{
  "n_layer": 26,
  "n_head": 3,
  "n_kv_head": 1,
  "activation": "tanh_gelu",
  "norm_eps": 1e-06,
  "init": "orth",
  "init_std_o": 0.00649,
  "init_std_up": 0.0468,
  "init_std_down": 0.00325,
  "beta1": 0.95,
  "decay_shape": "linear",
  "seq_len": 128
}
MLP neurons of a small language model. Each row is named by its layer, matrix (up: input weights) and neuron, and shows model dimensions 0-191. Each number is 128 + 24 x the weight over its row's rms, rounded and kept within 0 to 255. Numbers have three digits each.
After each neuron's rows, "fires on" lists the tokens most often at its 100 highest values on Wikipedia text that the model never trained on; "fires in" lists the words (lower case) most often at its 100 highest values on Wikipedia text that the model never trained on.

L17.up62:138115110104098098141146110101152123083138116137130063117122100160081112169155134119077114129124154121097144118131166156118152120107135114163159175130133120134186115128103126092146175119119134144064114158135100130130108115105147163092129138145173179117118165111122123143117137138112131143133127125107130135157154136123168100127135163146156111117110121112111154134145090067119158150153140101152158095114107118153121127112117111146158147181119121129157108143146189128107132106118179138108131125129117105115109144168112123111149162139121135177088117108107107130136123104161108070
fires on: " is", "l", "ite"
fires in: "is"

L4.up132:107132094118161115096157126136107114153124121151134046151109145134106128142113131124113116135119128151149139177124139118129151103162133153155106125101089145165145098148166139090092139155160104105092169099096102126136080115121119152121142168139098092138081088123135128102123142138153162131154169172121157131128143121150151141161106123099163113132064134157123156151096128091105113140106103152151144140085131161102132094133129121152108117173135168168185145128122126124115110140116130115127133102111115125125148147128104109128110123137130181161134152116138136139184122121123118067
fires on: " such", " election", " president", " Minister", "ctor", "ion"
fires in: "such", "minister", "election", "president", "political", "decision"

L12.up0:120135117130113104143124147102151140131158157089128142120112151143092109102195160080095140131084150156120149161071122114138091145140093123116110161136110158169123131102101149084141121159106131131173100098143114173119144092098122130131087113139152135118146144150122117129107105142140167161119160115097127119120101141130148125120138138107102125131097111165140136133142164139086109083132202103164080126145143102109131113123133121163122114136135143154171078102119108130086118104127150136101143088138124144167135133141128173089153147149144142150125126124080089136145105160149112114
fires on: " was", " is", "ly", "e", " or", " be"
fires in: "was", "is", "be"

L17.up477:123089148098139107142104148113137102115075135118129163124152107123128084182078146118118103130086107127104101148087153114179122127173162142174117150135114125158159075111132152126116122113121132110128149142200162141127131060125165121135151134108082141138116136122115089107122119118108159123114159112108098114111141128156111119130121109160174116173114167148128094098091107137117115138151121143192097122137166132144115144118117091110101133145116158143094101146130161114153127177122135155109105121180103133158098134148126138162128123134133143145146133121115147138124104173128147130
fires on: " was", " is", "s"
fires in: "was", "is", "silver", "her", "this"

L3.up335:129135109106125124098135123123153150080169124129139163144169132112085106114138142142096152101143150114093141107169111160117091113131126111116164138132109165110130132136065105110092134159084103120143141116105145138102137114141127101140125128124081108141106127162111145125118141134130132148175126132100126116144124117103140142175127147198159103153131120118132142108114120153101100120103122152185119138094126159148090132131121077184119087122110139123124150124138140120118146141137130124124149152167108116139100125122136073126079173120212115104120141098160123131145141084148088079
fires on: " have", "ri", " develop", "tri", "E", "ur"
fires in: "have", "developing", "contributions", "developed"

L16.up9:155089112166126096112149121106148094148119092079139119159113090136094111151123172078136098166146126115119121170085111120111118146150123101142146173152137156135140131120129136126101149160129124109130142136109144160116123092093098134119164106174157135156107134102123116138141096124147119146086110181134126137139145112120072139107124162099181112092096128138133102123166135087139131105158152121131088087124149107144169096140130065141155170124112149165120093122119137122120082126090142137161148164132159084130116114119135096137094151114150119102114135087106128138129112151132150108
fires on: " was", " She", "g", " she"
fires in: "was", "she", "recognized"

L10.up267:118086103110142135168178187099126109119148131110122083136111100167143115091108097167100101121138080120096115127083112114161091113126108115104119129103161150105136144120143119104119106091132098136109124088128129123127157114154114121134161122107146137137082134156140124154086093145111145144103145093135139095091138164177142129152107148119155104109138101156109123130086123111144156147118122152147129120147102132137144117137134088124136118140123141161137126121085116125140115195145149139176114103118140155173105161137130152091144170195154102163095142124084152146143142131152123160
fires on: "er", " place", " life", " Car", "ro"
fires in: "place", "life", "carolina", "eastern", "chevrolet"

L16.up650:155141132130135095088105127117161128133106131126135141123155107116123104122160113104133132140111159128085145146121143137117111159117126139138185142136140141113164139136115159143145192153135134142145117084122151149111122118147119129068111130175108129161152109132098138116088137121120137139144173093084109142112147122132173144092150100139079113178132114162155135118157083118132128128057115130111152094091117168127091102125182143146084175118114150162163094137150150118148148140123143135166129093116151096125140106135093127103148146101158131162107150139138095084132120114168138095
fires on: " of", " at", "ab", " has", "amp", "ro"
fires in: "of", "at", "has", "example"

L3.up399:157159144095127145105106163113153115122130112093127119132152097117126140121109130108142117151133095077156117137104127121081090122107137115129166145137111128110124073139169128100085144105077096140074129135108162118118117111142146117116141144146123161169087171137168102134120113134101178145132125120103093139096103076119127158103165164142142076105099119132132118137122141112083120109132136150106066087092107087134110111103110105154130124132135144100126086094139112130122114165094158131136103096124127115132100092138145127102148113112195129156119116129107153121134127171131094104
fires on: " which", "c", " Championship", " Service", " service", " system"
fires in: "which", "service", "vocals", "championship", "championships", "system"

L16.up441:127104107116115073166164128140115159123141159076139129135105103087171155169110133103137115111103152121147118093134130122165116137164110146129133136116131111139125123089123106100143109116112101126156162132147105110137120143153101141105164171091125112138175129101112104156133076107090131140114136124115132125150151114119072121118138112131166076089083124162089128126116129111115137134140152146146106094091106139153122121106133111152166150136142142170149115126128126191124126140133135111143097123121134108065112099142077138131135131171151157123073155159113156085094141180153134113
fires on: " an", " in", " An"
fires in: "an", "any", "in"

L16.up318:148124095091122156158147153126188133096128131147122126149115091163112112138108126084096092121081105149161135110136117117136133176164126157147125132099103113113116145110130072164134153125132109144079134146111123088117089151086139136115117117152105121117151138146109103108119092142128150135156164090117107104188148120134132080150119115121095057123137145118134137144168121107097126174118121155124127146063141109140118107127110122137138143136146115168172108163113146177128139177131111136088133104139128129114149144165115184140152124146099146131110126138100106103108131168142148124
fires on: " an", "ud", "g"
fires in: "an", "any", "study", "brigade"

L5.up314:117094158138194132101208150152136128093164169113108073131095133140118152151139128120116132124086112141104127125120126120164140134142123142135144152167130079135130124125114124110116118141123146170123147086122101110083156129111128093103111151115167091161108092167165112115149139116109106122094145104123118113101144105135114097121145122145128137130066129107142092136123128099132126106087108156123098151079126104172120156136135097128119156083127158141134101122187111150145143148141120100152145130149121096132080095145119102153144156160127165133133172113113082140097114122107138140
fires on: " not", " consider", "en", " no", " an"
fires in: "not", "considered", "an", "no", "noted"

L11.up410:123130140164147128141124158162143075088107129145122116079117117122145136148142140113119066136156128122135097201114149144109135139117122118097148185123151147144169126124100133114127147084133146109088164169139128117093121100122094083131129128167119163122130129151113123092147087146170159127129177104133113112181165125163140118111117154105113110109153140136087123100159098109148084128161072145122132149113119149101170117118120153111151132104142154136134083123114133135196091096096128123134133112145139136123125154132098126136126165171140107171097129122125099111124116129132143147
fires on: " of", "gu", "on", " Year", "at"
fires in: "of", "language", "languages", "year"

L17.up721:165102090125141116149097113127105111115145096129086123092129132150105147139156141103151121157105101140160109149129149113142173137132150122108134106091178083112146150118123125061077121132135104098124121140135154134142105132133139131126158149134142114148118113128119088132103087141139137122125126155147123108140134147131141144120122099133139128099086118165146098128155163075118111079095096117154138121151160143169142131102139128135105141095146104150130132174112133165145093129096139149144144156150134088195130111141135097118203156123142154207100154149096123140089125135110156145
fires on: "In", "ed", " In", " of", " in"
fires in: "in", "of", "from", "for", "launched"

L17.up240:176089152150163113130184102122156131093132137078174140108133128181104147146161093109140159167107108128087140133138125122135131187084161121175130176168111143125133128134122095108113125135162090119117091103129091128103115074158133123110133108121089156154123133129143128119123082127140115162128114110127124130109156151103132143129116162107165091124111123160150108108109131121133155164097152146147135113143125117159137132103079127121166121166113160137145111113145107128165138085116121142128152157113155089130126140154140115141144147134164124186135104092106124120117110129121168072
fires on: " was", "z"
fires in: "was"

L20.up28:144102084116138111143142129101158116096138141129149153161116138187130103112119156109107183140087131165117125110130139134139133132090128145151119133163121088139129162116146120126138111137104110116131129090137142155057149116160152113136135114115106150136151106145137160122128133138195132151088095157130132151097126070162112124158130189102124120149131117135100079163120128108112108132124089116177121102160157139113160108128127169136158112109138109124166123145148110139097099107122126079113116130178140138136107157129063099156129123118129142146140099098130115124112101185140082110
fires on: "ed", " known", " such", " an", "d", "ated"
fires in: "known", "such", "an", "described", "designated"

L3.up595:137096133105140110108138142095108123121125146115111127169119130158090145165131090107145110116114143116111145152122109122161092151157086172128156125107165150129140122141074114135128167104135145140130144121155163149115157135121156122083115128149111087129133158142133128125144135144115146125080135154168116156104160161153108102160104119123117130155127136143131154123142107093132144133107115134130064098129122147084108141094104168170176130107105125162174133151116139118150137094134136111163153139196098117172118096124122141081138177153125147128136114124156109166099049113145133101
fires on: " are", " were", " was", " been", " be", " become"
fires in: "are", "were", "was", "been"

L3.up133:161124137109096119117131161134176090054096109119107140125136096131098147088110130171179137145118112134137161129129120141193131113149094132134171144126127184134125072131135156082123119122082137124117169163101176137097134140132104163095135138137106143113149138129124110129097118149131092114162125113121081142116127084145121099121137139173149122115113120094136084120190114118141133098133147134149099117118133134142082108154105134111126176160136142119145110113125114127118128138088125122120131122128148160086131081114148139097131105121138171174120113121090144137106120133091140167
fires on: " record", " It", "our", "house", " single", "board"
fires in: "it", "record", "single", "recorded", "four", "house"

L20.up367:109141155113123090106159129121119089104136103114161137124092119180123113133139148066074127145105126159127152153107108123125135130144154150114128149149130151151139157086131130117133113158141101101138120144139104158166121126165104123152130124090091112130119141140121076094161118194160168166084146156127106143144144157111159146097117132124174147078117136156147109142118123123146176159125120145118141092137164095137090164143147095095121155086150144127109122172193137139147168119132117096087145120142115125118098112162131142111113172142144147152132125116107113136092154141112116117
fires on: " was", "ct", "R", "U", "P", "est"
fires in: "was", "contract", "aus", "fra"

L8.up433:148136127084140101165090162077150106134107142127132104135124111129133102141116146117106110137136105104096133134127105137083132115143122101158106117150128159140130094089113125106126117095141154146101139113111142128138135089084122113082141078100111129166112175113119116089113143160118130120108161149168116125095139181124107091112114109121122097128149142140131082116188097168097156155103140140141132129145129160088161103114106119145120126106133168146106117105090155117171154110140124146164089121172144077094116103135114109191175125169157110103108165124126114108120137133146122137
fires on: " of", "van", "na", "at", "ning"
fires in: "of"

L5.up29:112129122121135112112130108142142089144135116122132121178133102134145150155127096113093126115106122088125127161136147143125105110131136124103116150163144083112156153111158152100142149131153070114128136124165179113136098106120152133132154157149064154167125151126159088118111114160149177151133125154091113146133132130090134092154127133130188124158116150170127109103134128141132099173105106126141087096103102096113094118158154122114146104115124096149103094193099133116161129093091111147173151140145170129147127120113111064130139145122156156118098113147111100137116128139158143168
fires on: " He", " being", "mp", "e", " death", "or"
fires in: "he", "being", "death", "brampton", "network", "basis"

L17.up4:115137106100137107156170154113157092122115166116110133176117130133098110153128129092101108134128113121164113109107156152120108118158131189175163114156093143136133158103125133158138139114143118175129167148153120127133117138086127107130174133122125125155136082142139139102095114110110145140106123093151126137104141118123133136155160132109160082114137151114114125086120108132104132151094145138146115105168178132140149132115123120108160119121123144162151120193112088187141138152143095105126097148122119101147127106147060122130179094116138119113117122067121128098142113201129146115
fires on: " an", "ved", "ce", "ro"
fires in: "an", "involved"

L11.up757:154136122111131107145131111135159145105156126096103105164104062128160121160137130069154147130119127121125107123071135128116156142116111121171134150123127119123126132132160123074153117127148115139100141143099115146125087148116114107158124129135099131120128145129111118132114107152149185135120140159092136102157143128139118142104142107127160148161121159160146125147195116072140176112080143125133146106088108127110106087084112137128109100173185136114120071139126121147104129117144151099140115055140131147150132126096112104119156149087138161108116130132112154088136114162127175150
fires on: " of", "In", "les", "ci"
fires in: "of", "in", "miles"

L17.up727:104095156136081101124150148104111081126097096141110129128118109121107088151113133107188133154121094104114086086111129141102140166141092113143118156114118142098118133062113126124096161132122142092135206096153148104106122126104116136138120137140119134141123107161125124108113100158120161125139118129147132140138155133141134125138113131140126158128094163115145146119128131124094139119149131156105172122137128127210114093120133073175135092114136136123164069156154160137144160094122139106100161154151145118149116166193142118113097141131106150106109124110141101132157142113155129118
fires on: " is", " was", " also", "e"
fires in: "is", "was", "also", "currently"